Part of a small language model's weights: ALiBi, a variant of Muon for these matrices.
MLP neurons of a small language model. Each row is named by its layer, matrix (down: output weights) and neuron, and shows model dimensions 320-447. Each number is 50 + 15 x the weight over its row's rms, rounded and kept within 0 to 99.
After each neuron's rows, "fires before" lists the tokens most often just after its 100 highest values on Wikipedia text that the model never trained on. A number after a token or word is its count.

L4.down461:71 46 47 29 22 35 56 66 33 44 56 59 55 72 40 51 34 50 40 51 47 68 16 45 55 68 52 46 47 69 51 35 60 45 64 58 59 63 39 11 51 34 53 55 30 14 48 51 60 51 35 66 51 18 52 39 35 44 51 43 65 63 55 57 30 61 48 46 47 64 65 54 46 76 58 60 50 36 39 46 29 68 60 65 39 59 54 54 58 38 66 64 46 43 58 35 45 37 54 46 53 72 22 67 33 52 67 54 50 39 61 49 51 34 55 50 63 46 56 41 35 44 55 64 41 71 59 38
fires before: " |" 33, ")" 13, " " 9, "}" 6, "," 5

L4.down804:37 59 35 53 50 38 63 34 14 60 59 69 56 40 59 41 63 50 45 39 69 47 55 24 44 36 55 31 73 60 62 76 40 68 56 46 43 58 64 56 43 36 33 36 45 51 54 56 56 75 41 27 14 55 50 43 20 21 62 49 36 57 60 31 44 42 47 42 43 56 42 61 53 52 34 40 53 79 57 38 54 56 51 51 51 45 59 30 51 26 34 41 67 45 55 51 47 46 47 40 49 54 71 43 21 57 48 55 52 47 57 58 21 34 50 55 70 51 42 52 58 67 59 47 56 61 07 60
fires before: " |" 48, "." 13, "-" 11, "6" 7, "|" 7

L4.down2228:40 57 10 51 52 62 47 49 65 58 71 45 52 54 60 54 26 48 14 65 38 50 39 58 48 42 32 32 37 60 43 64 51 53 69 39 61 63 28 35 59 34 25 48 69 31 58 37 36 31 43 62 38 62 67 55 64 59 52 50 48 47 78 37 49 58 61 66 53 50 56 46 53 46 35 58 60 55 22 43 46 66 48 43 56 40 63 34 62 42 42 54 50 50 26 71 63 67 40 51 67 58 73 52 57 47 30 32 66 20 71 51 76 45 67 40 40 51 24 35 74 29 62 59 54 44 32 76
fires before: "0" 29, "1" 15, "2" 10, "man" 7

L4.down816:50 41 39 54 40 48 40 54 34 82 41 39 80 58 16 64 25 74 67 40 56 50 46 98 43 48 65 42 54 64 50 41 45 65 42 44 38 62 46 05 64 52 43 51 43 32 66 41 89 37 42 61 22 36 44 31 25 56 47 36 55 48 38 68 32 36 65 70 34 46 48 52 48 35 46 50 49 47 21 58 30 38 55 58 51 38 77 75 52 67 70 39 67 41 44 26 47 34 54 48 40 41 58 26 55 26 61 63 30 58 58 65 70 42 62 35 52 57 48 55 66 51 71 59 50 13 64 35
fires before: " |" 72, "." 10, "″" 6

L4.down1549:48 58 54 54 29 60 46 65 43 56 55 49 34 43 35 50 79 70 67 32 52 68 77 48 57 49 41 40 56 65 58 53 54 59 43 57 23 56 43 51 40 09 51 69 55 52 53 26 23 29 57 61 47 47 62 60 59 70 57 31 44 68 47 22 55 43 46 34 43 11 59 67 51 63 36 34 46 25 48 39 61 30 90 33 46 67 60 38 54 69 63 37 49 51 27 45 26 44 57 49 43 56 57 51 48 61 55 43 71 46 20 63 44 53 40 47 75 55 48 41 71 72 52 47 30 34 68 30
fires before: " |" 68, "1" 5

L4.down2509:62 95 36 53 36 46 27 26 47 50 72 54 33 75 43 36 42 67 12 45 39 60 57 30 56 46 22 58 53 54 57 20 32 72 07 33 56 68 53 63 73 55 60 61 49 63 32 56 45 38 55 51 29 33 62 37 71 70 49 52 59 31 67 29 66 58 53 66 95 55 36 41 34 41 57 78 29 55 72 51 48 55 52 49 10 34 44 49 61 63 51 54 49 39 21 47 48 34 41 24 30 59 50 33 31 71 49 69 46 48 51 61 64 34 59 58 48 42 41 41 70 74 43 21 48 45 57 48
fires before: "3" 67, "4" 10, "2" 5, "6" 4

L4.down2499:54 39 28 56 45 63 41 55 22 35 66 38 70 56 43 73 38 50 42 27 37 67 43 52 63 18 26 45 56 80 48 65 64 42 64 43 45 61 54 55 48 34 66 51 51 45 53 37 50 50 51 32 60 69 57 28 49 79 33 62 61 48 39 38 39 30 33 30 57 57 48 66 51 66 46 43 43 43 44 26 39 39 51 33 55 33 60 25 40 43 44 49 15 55 53 59 43 56 72 48 68 49 57 64 65 69 52 52 51 29 28 32 44 77 51 44 53 37 44 37 69 60 48 49 60 48 27 32
fires before: "0" 41, "1" 22, "2" 11, "3" 6, "4" 4, "6" 4

L4.down440:40 57 49 25 44 54 38 44 48 29 57 66 35 57 26 72 43 40 47 76 53 69 72 35 47 48 61 40 53 61 56 42 41 40 53 42 64 72 24 49 64 62 14 61 46 69 40 32 40 45 60 64 67 25 42 24 23 67 45 53 46 75 47 50 43 29 32 13 64 54 41 47 59 66 66 68 46 54 28 34 50 29 54 56 05 61 44 49 66 54 48 45 57 40 27 42 42 61 66 23 33 37 53 59 54 41 57 55 72 40 38 52 50 46 68 41 48 60 49 33 41 37 56 41 34 59 49 43
fires before: " " 39, "s" 15, "t" 7

L4.down1492:22 37 31 72 43 57 52 44 13 55 56 52 50 32 66 82 35 44 28 63 30 65 53 54 48 52 29 47 99 26 62 35 54 53 42 25 72 41 39 80 40 37 43 50 51 47 27 51 26 38 37 49 74 84 44 60 42 75 57 32 82 74 59 58 52 38 32 81 39 51 57 59 51 27 29 69 37 55 34 60 51 44 33 45 52 66 42 54 46 47 37 54 48 74 25 34 56 58 74 64 31 63 27 31 53 73 60 59 52 41 62 37 45 56 26 65 53 59 61 61 53 52 18 38 44 51 37 46
fires before: "-" 46, "|" 11, "\n" 10, " |" 9, "ux" 8, "." 4

L4.down2112:68 63 79 30 47 63 44 60 55 32 28 57 61 46 68 49 42 49 29 27 76 50 26 47 65 49 50 43 61 36 65 70 68 36 36 70 57 40 42 60 38 54 21 60 42 71 41 88 20 57 61 36 56 41 55 42 64 36 72 43 34 66 23 08 56 33 35 87 70 30 54 39 75 55 48 55 54 61 43 41 24 38 33 71 54 39 72 36 54 42 41 35 47 50 51 25 53 62 65 57 38 45 61 49 21 27 39 60 34 45 29 62 67 71 35 51 34 79 64 54 22 48 64 11 55 42 46 89
fires before: "2" 72, "3" 22

L4.down2425:57 52 35 49 57 55 36 56 63 64 64 56 29 64 43 86 02 30 76 53 75 62 19 53 64 28 48 48 19 44 62 68 43 28 35 37 63 40 39 46 52 30 27 46 58 64 49 44 61 53 65 52 47 69 44 60 60 55 36 29 56 49 50 43 63 43 48 42 38 41 49 31 44 60 70 31 46 33 28 39 22 55 74 41 65 20 70 59 79 47 55 88 86 33 58 67 57 59 38 72 30 60 34 73 36 45 43 58 38 41 44 66 78 36 64 55 68 54 55 65 50 39 53 28 99 19 44 51
fires before: "0" 17, "1" 15, "9" 14, "2" 11, "6" 11, "7" 8

L4.down1317:35 42 58 71 60 70 46 52 74 37 41 41 26 41 26 26 45 68 49 37 57 39 51 41 39 24 47 42 63 53 48 65 61 55 22 66 47 22 60 51 54 55 54 29 56 32 45 65 40 31 59 63 61 41 67 57 56 73 42 75 29 40 32 49 68 47 30 34 41 52 49 51 66 54 52 42 75 25 58 55 42 41 35 70 69 48 54 11 68 49 47 40 39 46 48 63 30 32 18 50 25 45 48 60 36 73 69 37 36 38 66 54 71 84 51 58 71 71 44 16 71 48 52 81 14 64 36 50
fires before: "\n" 57, " |" 5, "," 4, " in" 4

L4.down2430:32 37 49 48 39 52 45 53 37 59 51 45 60 52 27 41 26 57 56 35 28 59 31 39 59 50 38 45 28 59 65 36 15 69 46 57 51 56 60 47 61 26 33 49 49 26 45 37 59 38 45 48 74 29 81 73 52 40 59 46 65 49 40 22 50 70 44 70 58 64 71 39 56 52 38 63 31 41 43 36 59 37 41 23 51 66 47 45 43 50 41 59 67 42 66 28 61 35 53 55 73 84 48 41 30 59 28 50 64 33 68 55 59 55 47 16 64 74 58 42 74 33 22 33 37 50 34 31
fires before: "." 21, "," 19, " in" 14, ")" 6, " of" 6

L4.down1197:76 19 42 60 45 53 49 68 46 67 63 61 50 36 57 50 60 37 55 38 58 34 46 76 70 68 66 69 40 72 48 60 33 49 33 64 56 50 59 35 63 57 60 52 70 56 54 60 69 38 56 57 55 55 30 58 29 51 41 46 39 57 53 68 34 45 58 47 51 37 57 22 58 45 25 44 28 46 47 61 33 86 51 61 27 76 49 52 76 67 42 70 35 74 73 32 30 48 58 73 58 64 67 45 53 71 53 41 82 46 23 52 61 50 45 53 43 13 33 54 73 64 44 50 68 52 60 47
fires before: "3" 46, "4" 23, "2" 18, "5" 4

L4.down2214:54 49 37 71 34 34 59 32 43 23 33 45 72 42 63 39 90 46 21 70 36 44 29 57 60 85 53 40 28 74 51 26 36 33 71 53 69 67 48 23 47 66 41 52 31 40 50 42 44 27 85 73 42 54 48 54 26 65 42 53 40 70 77 39 38 19 33 61 53 62 69 50 31 34 58 24 32 51 61 43 58 41 45 49 65 38 63 78 45 54 50 37 42 57 32 24 69 29 44 34 76 66 51 24 51 39 29 32 58 84 58 44 41 31 70 57 55 64 44 24 68 31 55 30 47 49 31 37
fires before: " |" 42, "." 21, ";" 7, "\n" 6

L4.down2157:44 45 54 56 54 54 85 13 40 53 43 60 54 55 76 56 57 40 61 47 60 53 21 18 69 29 58 52 71 52 43 28 41 72 70 27 51 54 40 57 41 41 55 36 54 50 47 76 46 64 42 55 34 55 35 49 21 36 54 40 20 47 64 59 64 51 37 30 45 60 48 32 45 32 54 59 34 78 15 57 54 64 78 41 64 59 47 51 48 54 63 67 53 29 77 71 43 58 45 72 51 40 48 70 60 49 48 55 71 74 75 34 60 18 62 49 23 50 50 50 79 19 24 63 74 61 33 36
fires before: "1" 18, " in" 13, " on" 7, "8" 7, "9" 5, "5" 5

L4.down1465:53 39 46 73 29 75 53 59 46 45 86 29 76 73 50 46 58 37 54 59 60 42 66 43 66 61 51 39 68 48 51 55 36 22 79 37 66 63 78 45 70 39 50 40 28 61 41 81 66 56 68 39 48 32 49 40 42 31 66 76 18 55 66 49 54 20 37 40 47 50 40 58 55 38 33 43 45 42 27 37 09 66 48 41 55 40 46 64 54 53 75 87 39 50 50 44 22 47 64 46 40 53 50 67 33 52 45 66 41 38 62 85 50 70 55 50 44 79 45 51 60 14 61 50 75 34 71 37
fires before: "9" 90, "8" 4

L4.down1945:48 69 52 61 37 60 30 40 48 36 72 44 65 52 51 72 54 42 40 31 71 71 50 45 52 64 22 39 63 61 28 47 70 44 67 61 52 85 35 44 52 46 68 56 44 46 30 33 48 65 41 69 58 07 45 80 24 44 47 25 69 85 50 64 47 56 26 63 60 50 35 62 49 22 35 42 59 27 68 22 43 48 82 42 38 61 15 52 35 62 47 54 29 43 50 59 52 63 49 06 81 57 46 51 44 64 35 45 58 78 42 71 45 48 33 51 31 37 54 51 54 32 52 40 24 66 51 42
fires before: "1" 34, "2" 32, " |" 13, " -" 12

L4.down520:53 36 73 55 30 24 59 46 40 59 60 67 60 25 45 36 59 43 38 42 63 54 56 50 54 75 43 41 57 77 34 42 47 47 38 34 66 41 55 27 44 25 59 47 42 28 50 46 93 38 44 33 37 58 56 73 39 31 45 67 63 32 42 31 55 56 57 57 30 71 60 76 83 73 78 69 51 64 66 58 31 34 70 56 78 67 26 40 34 62 58 62 18 35 46 49 43 49 59 54 70 51 52 68 79 67 24 74 42 31 80 65 71 67 44 42 52 33 47 37 28 63 67 65 49 30 33 53
fires before: " " 30, "," 22, "1" 18, "2" 10

L4.down493:56 36 59 46 38 68 60 33 43 28 45 58 48 48 36 67 71 53 61 41 56 41 62 55 26 47 71 49 55 16 64 59 60 67 71 63 45 53 80 40 55 40 40 36 42 80 47 67 54 60 25 71 65 56 21 57 67 54 30 53 58 50 35 26 44 22 36 69 56 21 67 73 53 45 49 53 64 56 71 46 56 60 49 54 39 39 60 55 32 52 61 50 22 69 50 52 46 56 62 29 50 69 29 69 60 66 69 25 48 28 68 47 59 69 40 42 51 63 39 30 46 61 70 43 60 30 46 36
fires before: "\n" 95

L4.down2197:56 37 31 40 69 30 67 53 62 66 39 51 61 59 55 60 63 36 46 47 58 38 46 50 24 44 44 52 42 71 47 50 66 58 06 27 32 22 17 38 56 64 43 64 40 38 57 67 56 56 51 43 22 44 54 56 18 44 47 48 52 54 26 60 66 54 50 62 32 55 75 27 28 56 35 74 67 30 60 38 42 43 44 28 56 65 25 55 34 67 82 63 71 57 75 46 53 43 57 70 55 34 49 71 14 29 70 20 42 63 49 68 28 42 70 40 30 56 58 57 48 72 52 40 69 21 48 35
fires before: " |" 98

L4.down1593:57 37 46 16 12 60 27 51 42 53 46 27 56 59 46 33 42 41 67 45 39 50 20 45 48 80 52 56 85 17 41 45 58 47 53 43 39 38 70 71 48 75 56 61 41 57 68 48 63 54 45 53 59 29 46 48 37 56 72 49 44 43 41 44 64 40 43 59 57 54 69 76 42 21 58 53 35 29 59 33 43 60 40 72 59 70 57 50 45 82 38 43 81 37 42 44 47 51 66 78 64 64 33 65 46 56 61 58 44 40 53 86 41 55 44 34 55 55 69 52 46 00 58 42 46 26 30 57
fires before: "8" 45, " Leroy" 7, "2" 5, "4" 4, "9" 4, "1" 4

L4.down2306:79 72 34 39 39 40 46 31 43 47 41 48 31 70 52 47 46 65 51 50 32 58 47 76 28 58 36 52 61 40 51 49 52 53 52 36 80 63 84 33 76 68 46 52 31 70 45 58 55 43 65 53 44 58 45 68 27 51 66 57 45 36 36 45 52 43 47 34 83 55 28 39 61 60 87 38 38 44 35 48 51 27 44 27 38 30 47 52 49 69 46 63 70 45 19 57 41 31 38 73 55 56 49 60 70 57 48 51 35 49 38 61 21 25 41 53 64 42 52 36 59 40 41 63 71 18 57 75
fires before: "1" 34, "2" 11, "9" 10, "6" 7, "5" 4

L4.down486:34 40 40 42 50 41 53 63 46 81 58 54 46 53 76 78 61 47 58 42 61 56 71 68 64 23 46 51 47 54 51 62 70 54 55 44 47 25 47 67 57 67 37 57 44 69 56 63 72 53 68 50 54 50 64 52 66 41 50 51 50 42 69 50 56 35 37 71 67 71 51 55 80 32 63 60 24 48 12 47 14 72 57 17 50 79 37 55 62 43 57 54 77 33 46 51 34 84 52 62 45 78 28 50 31 42 68 62 52 53 18 41 47 50 45 66 60 40 54 63 44 46 30 53 48 72 39 24
fires before: "4" 48, "5" 9, "RAF" 7, "1" 5, "-" 4, "6" 4

L4.down2455:60 69 56 32 26 37 58 68 43 42 54 64 99 41 36 38 38 52 35 47 52 50 53 66 54 33 38 53 72 50 51 73 48 52 72 40 68 51 32 43 37 59 52 39 64 50 60 62 16 39 19 52 46 76 52 66 66 44 38 43 58 16 60 41 36 40 26 72 63 80 51 33 45 53 37 40 14 37 43 43 32 51 64 54 38 47 76 36 44 52 51 45 51 49 59 56 54 75 57 50 57 52 63 42 11 39 54 45 54 51 39 59 40 59 68 59 37 27 62 44 54 35 45 58 42 53 48 64
fires before: "0" 45, "1" 24, "2" 7, "3" 6, "4" 5, "7" 4

L4.down215:53 36 45 56 53 62 64 43 52 44 41 70 55 69 42 65 44 54 32 47 59 39 16 38 42 77 30 45 37 58 60 24 50 45 42 73 57 55 67 61 64 56 27 58 42 65 43 40 42 59 66 47 30 28 33 43 52 33 71 44 35 70 35 33 34 54 75 56 50 23 30 52 48 57 71 57 28 58 23 51 27 69 52 47 58 24 77 42 50 55 69 37 62 39 46 55 56 51 43 32 51 42 44 52 51 40 73 49 42 41 63 43 52 69 83 52 48 49 46 36 51 47 59 68 62 51 39 66
fires before: "5" 37, "4" 35, "6" 11, "3" 10, "2" 5

L4.down2288:52 65 50 42 42 52 68 53 04 51 37 49 56 51 26 55 34 36 64 64 56 63 40 56 68 89 69 66 44 45 53 58 35 98 33 67 43 59 57 40 27 39 57 58 30 34 41 46 44 51 32 54 45 28 73 50 38 25 84 59 36 43 10 35 48 23 57 25 56 25 46 41 21 37 32 59 05 19 24 34 36 65 56 62 52 58 70 25 38 26 50 73 38 36 55 35 68 34 36 53 75 50 35 58 30 57 59 46 50 32 48 75 46 27 48 77 50 51 50 43 49 41 53 53 59 41 66 56
fires before: "1" 26, "2" 22, " |" 12, "5" 11, "3" 10

L4.down2134:60 87 34 69 61 43 35 45 63 77 55 26 27 27 44 62 54 41 78 65 79 46 64 64 39 35 55 57 83 64 41 75 46 26 51 65 57 34 53 76 43 39 56 64 36 57 42 57 51 35 35 47 44 21 44 63 46 56 46 39 45 60 38 62 71 46 14 62 75 50 40 59 70 65 46 46 54 52 44 53 36 64 55 37 40 51 56 58 57 47 59 50 66 75 45 41 26 34 65 70 45 48 45 40 56 56 43 75 56 60 39 67 76 36 76 18 54 59 59 59 79 43 36 55 37 57 65 59
fires before: " |" 84, ")" 6, ":" 5

L4.down650:56 58 34 48 54 42 60 14 74 74 32 32 58 54 52 30 35 50 58 66 33 53 31 49 63 75 29 55 39 66 43 55 33 30 46 55 49 29 44 60 40 24 19 36 70 58 49 57 49 49 38 44 66 42 44 42 47 80 44 63 28 37 79 52 43 30 23 60 72 64 33 76 43 39 66 45 32 56 33 50 65 51 59 66 38 45 69 60 60 42 79 50 63 30 41 73 69 51 50 48 77 60 53 56 89 64 33 47 42 51 58 43 45 78 35 59 52 42 58 45 63 29 42 30 32 44 61 57
fires before: "2" 31, "1" 21, "3" 15, " it" 8, "0" 8, "4" 4

L4.down953:49 43 42 67 37 57 48 60 56 90 50 48 52 26 57 38 66 75 56 57 53 58 36 42 45 59 27 43 51 81 44 43 24 43 27 62 29 49 37 51 53 46 40 37 66 42 84 58 39 67 51 45 71 93 43 77 41 88 34 69 56 39 55 74 45 38 53 58 47 52 64 61 45 22 46 67 33 52 62 37 72 35 54 44 45 38 47 80 27 62 83 72 53 40 72 55 31 47 46 46 74 53 36 25 57 74 41 20 42 61 55 40 49 75 38 67 65 27 51 67 66 57 41 44 54 64 66 43
fires before: " |" 48, " " 10, "\n" 8, "6" 5

L4.down619:35 38 25 48 77 56 57 38 42 23 63 50 61 53 66 50 16 63 39 48 75 19 38 55 45 51 48 50 57 50 65 62 67 61 32 48 22 58 60 11 41 33 64 28 65 56 45 34 49 53 24 53 50 42 41 57 47 56 26 50 43 51 66 53 33 40 49 45 71 75 36 28 44 69 57 56 45 62 59 55 54 34 62 49 69 45 58 73 30 49 44 64 59 70 12 43 33 47 52 55 64 54 46 41 71 77 26 31 57 61 68 40 62 74 78 43 36 37 50 18 43 56 66 42 54 27 28 51
fires before: "\n" 84, " " 15

L4.down2353:52 66 45 69 70 45 33 49 25 53 74 48 38 27 59 50 35 37 41 18 69 40 56 60 43 64 47 53 61 49 82 45 38 56 31 64 60 54 35 54 61 68 56 42 25 72 51 81 31 66 37 60 52 50 82 58 60 65 39 32 51 40 57 37 47 56 44 56 53 42 40 72 60 31 40 33 60 62 60 52 56 69 43 57 56 58 59 35 59 52 31 60 40 60 46 55 47 45 44 54 47 48 55 43 51 80 54 32 35 53 50 58 40 46 39 68 38 59 68 52 58 61 45 66 44 58 56 62
fires before: ")" 36, " |" 30, "," 8, "." 5

L4.down1743:49 57 36 56 57 50 41 44 47 83 51 55 62 44 63 55 47 63 56 75 65 40 50 53 71 44 45 30 47 55 70 73 38 45 65 40 25 49 70 83 46 53 58 65 57 67 34 71 32 32 47 61 36 80 61 56 56 56 69 60 46 53 49 27 37 59 34 63 29 38 76 28 38 72 07 76 50 62 32 35 67 39 37 32 29 37 56 30 58 53 50 56 41 43 59 64 41 60 39 40 45 50 39 50 72 42 51 67 56 47 70 52 26 60 38 48 69 60 25 52 54 26 17 44 46 50 44 59
fires before: "2" 65, "0" 8, " " 6, " the" 5

L4.down922:60 24 19 49 38 68 51 55 49 49 38 61 43 36 99 35 50 53 52 49 62 42 25 76 65 51 41 40 76 49 31 39 44 59 68 55 64 35 39 63 54 41 40 60 51 39 47 78 32 71 57 40 62 80 23 77 33 54 61 23 66 65 69 71 41 31 72 69 48 76 62 36 74 77 43 29 47 67 58 47 57 64 48 54 52 72 35 51 56 16 41 71 31 42 59 62 41 49 61 28 51 35 46 28 50 38 44 60 19 71 62 45 60 65 38 34 50 62 50 13 62 39 45 59 46 55 61 57
fires before: "6" 26, "5" 20, "7" 18, "8" 13, "4" 8

L4.down275:52 32 68 62 21 34 60 49 34 10 50 29 68 70 48 44 49 65 90 39 30 43 58 49 46 65 54 52 77 55 32 24 29 58 24 66 54 43 38 42 48 67 68 46 70 31 33 59 60 52 54 46 31 51 67 63 38 49 63 58 54 44 76 79 43 60 22 43 58 55 53 38 69 59 51 58 56 46 60 27 32 25 09 50 54 62 32 55 58 40 40 41 41 61 58 35 30 35 67 69 55 39 22 46 60 85 54 52 68 42 49 15 59 55 45 59 59 39 36 57 62 65 35 64 46 42 63 55
fires before: ";" 29, "1" 15, "2" 14, " " 9, " —;" 8, "4" 4

L4.down900:22 35 43 69 47 52 80 35 67 68 55 33 49 62 61 52 49 54 94 25 64 47 29 69 45 37 51 28 66 23 73 72 62 48 37 45 49 24 51 52 51 33 33 42 25 91 51 69 38 88 47 73 39 46 46 31 27 57 75 50 53 42 31 83 53 13 71 49 50 17 73 20 75 42 62 55 26 28 41 49 41 53 71 67 53 70 49 34 55 49 46 41 46 17 73 53 41 66 69 57 65 31 50 53 55 51 46 37 70 55 46 53 60 60 62 40 31 50 31 41 52 39 52 78 78 43 66 47
fires before: "2" 62, "|" 7, "1" 6

L4.down421:43 59 41 23 73 56 61 66 53 51 39 47 43 69 49 80 54 36 50 39 44 60 25 57 40 62 55 40 86 51 63 23 35 69 43 47 36 50 62 30 38 48 57 50 40 54 41 31 43 62 80 55 62 64 56 52 46 37 19 17 34 62 56 46 43 26 46 62 55 39 56 41 29 46 42 60 42 51 44 36 53 39 47 51 81 43 56 71 43 63 47 56 50 89 43 24 55 75 37 61 56 86 55 38 44 63 54 55 54 57 63 54 45 78 60 23 68 57 28 30 49 51 63 38 44 50 52 32
fires before: "\n" 97

L4.down1826:39 64 39 42 37 52 64 29 37 53 63 70 41 23 41 57 52 59 06 39 54 78 09 53 53 49 49 39 47 34 68 47 62 63 14 76 27 68 43 37 56 43 53 17 64 43 71 43 40 24 49 34 46 54 47 54 71 32 53 44 53 67 59 75 27 52 69 60 34 37 81 58 63 48 32 71 65 61 63 27 35 27 58 78 39 41 65 51 45 43 63 74 43 94 62 49 45 70 62 40 68 45 36 53 66 65 63 35 33 41 43 68 60 49 58 68 85 50 48 49 46 50 35 57 59 47 45 56
fires before: "\n" 98

L4.down1965:55 46 41 17 33 62 27 52 33 32 38 65 43 37 44 55 72 34 45 34 60 65 54 43 50 40 57 71 49 43 41 54 48 54 43 72 72 40 39 52 48 38 45 40 47 33 49 34 29 51 56 50 22 20 41 46 47 36 26 65 68 37 60 52 78 49 73 60 50 66 60 46 45 43 31 58 57 58 64 48 68 50 33 42 59 37 54 29 56 59 20 62 32 37 25 59 52 26 77 38 37 57 48 41 29 49 61 35 35 45 47 49 33 36 40 59 55 57 70 72 53 52 51 57 60 29 62 66
fires before: " " 54, "1" 18, "3" 6, "4" 6

L4.down739:41 35 41 67 69 28 41 41 24 62 68 79 79 65 39 79 31 47 34 61 44 53 67 69 39 75 60 36 48 44 64 42 52 52 89 50 44 47 45 64 32 45 52 53 56 28 59 72 49 52 40 22 60 61 49 36 14 50 55 45 36 75 43 64 45 70 67 51 51 65 51 78 40 48 30 39 50 60 23 39 43 55 57 35 63 32 34 47 69 62 60 76 44 76 56 56 57 43 66 41 64 56 61 42 27 55 90 32 43 61 34 41 49 60 33 16 38 46 45 45 32 59 60 27 68 81 58 48
fires before: "." 21, "," 16, ":" 7, " (" 5, ")" 4

L4.down149:48 72 55 33 59 67 75 45 35 69 41 69 70 63 73 40 40 86 37 44 54 41 28 68 44 55 32 30 46 55 66 62 91 58 58 42 59 72 59 38 30 61 31 48 23 48 41 61 43 62 45 71 43 47 43 49 42 11 59 33 80 68 51 37 56 30 59 63 41 74 29 58 25 41 35 77 51 47 56 63 54 24 78 66 36 25 45 59 60 63 71 56 69 35 68 46 52 69 62 68 53 57 56 57 49 51 53 65 40 45 58 52 54 71 67 46 62 45 46 43 53 60 56 54 26 68 58 77
fires before: "2" 84, "3" 7, "1" 5

L4.down2235:54 46 60 67 40 23 49 59 38 70 44 55 59 54 49 35 62 44 39 67 41 46 54 36 37 48 59 65 64 52 86 46 36 61 87 48 50 76 70 41 58 36 78 34 37 71 61 50 72 26 49 41 50 78 45 60 49 54 45 46 62 52 55 48 69 46 48 65 56 56 31 44 44 89 38 48 26 66 58 22 48 40 51 52 45 19 39 52 69 71 69 35 16 63 48 56 55 50 73 43 59 55 67 51 39 64 56 81 38 55 51 63 55 62 29 49 47 30 57 36 50 44 77 30 64 49 35 46
fires before: "6" 24, "7" 9, "5" 6, "4" 5, " Mont" 4, "ic" 4

L4.down1536:57 40 49 34 61 41 67 29 25 41 39 55 71 45 67 41 38 69 85 40 27 62 27 41 45 59 38 29 35 24 33 48 56 32 43 12 23 63 79 61 35 90 28 72 49 52 35 44 39 37 66 62 41 64 50 44 66 41 68 69 60 73 58 29 54 58 58 39 34 76 63 49 47 68 35 36 52 39 65 51 41 48 48 31 70 40 60 36 50 47 66 37 63 65 23 20 29 65 35 59 23 53 50 49 41 68 43 52 26 45 44 37 22 67 45 20 61 34 23 44 59 34 16 64 50 60 67 59
fires before: "1" 44, "0" 39, "2" 15

L4.down1555:28 50 61 32 50 76 60 34 31 23 54 79 34 43 38 43 53 54 45 59 44 56 57 50 87 14 50 50 66 40 82 46 88 68 38 58 50 37 64 71 68 61 30 50 51 60 35 32 54 39 56 45 35 44 38 62 38 53 64 89 14 55 54 43 32 37 50 28 70 56 38 53 43 40 45 61 66 36 25 39 47 48 42 46 30 55 63 50 47 37 25 45 53 81 39 59 58 51 46 59 65 34 45 38 46 51 53 40 66 37 75 54 53 94 44 62 57 52 43 63 52 58 43 32 43 38 46 48
fires before: "0" 56, "s" 5

L4.down1147:48 64 47 24 61 47 35 57 46 43 70 73 23 57 27 60 62 52 56 35 73 51 35 36 35 54 42 60 42 42 51 55 48 68 50 43 43 68 45 33 62 46 37 34 55 52 59 40 47 34 40 64 26 66 37 37 62 44 66 71 35 52 42 43 69 53 68 50 63 60 33 45 50 39 54 55 66 54 53 44 38 60 38 61 43 56 64 66 62 14 67 80 41 61 60 41 86 28 57 53 67 42 39 56 39 34 50 18 65 54 50 60 45 59 36 74 58 46 55 42 45 35 73 60 71 73 57 46
fires before: " |" 32, " " 31, "\n" 4, " and" 4, " (" 4

L4.down1462:73 61 51 71 28 43 59 31 64 45 36 52 28 24 70 74 35 36 71 18 55 37 58 16 61 56 61 54 38 37 61 28 29 51 54 52 51 53 77 67 68 76 49 70 40 71 51 38 46 64 52 70 45 49 54 35 53 61 38 58 37 47 20 22 52 74 47 30 46 58 65 61 49 40 49 49 47 47 47 54 50 56 53 47 43 48 59 63 29 50 42 76 60 74 54 53 57 74 53 49 46 45 58 45 32 74 40 48 42 33 63 36 39 53 37 28 56 49 56 49 41 34 30 50 43 32 63 33
fires before: "0" 17, "9" 14, "4" 13, "6" 11, "8" 10, "2" 10

L4.down716:66 51 67 32 14 75 24 58 52 42 13 46 45 48 40 59 65 53 56 28 59 49 64 76 63 39 50 36 60 26 44 30 62 41 49 47 56 42 39 39 56 71 46 22 47 53 37 40 83 41 68 46 93 51 51 66 50 58 24 25 27 51 39 57 62 35 42 49 70 53 33 47 48 65 44 36 36 53 57 58 62 67 56 42 58 37 42 58 34 53 38 46 27 50 41 51 57 46 64 26 76 54 67 76 51 63 44 23 59 35 41 50 39 35 66 70 43 25 65 41 48 31 72 32 61 57 64 49
fires before: "4" 20, "1" 14, "6" 13, "2" 12, "3" 9, "5" 7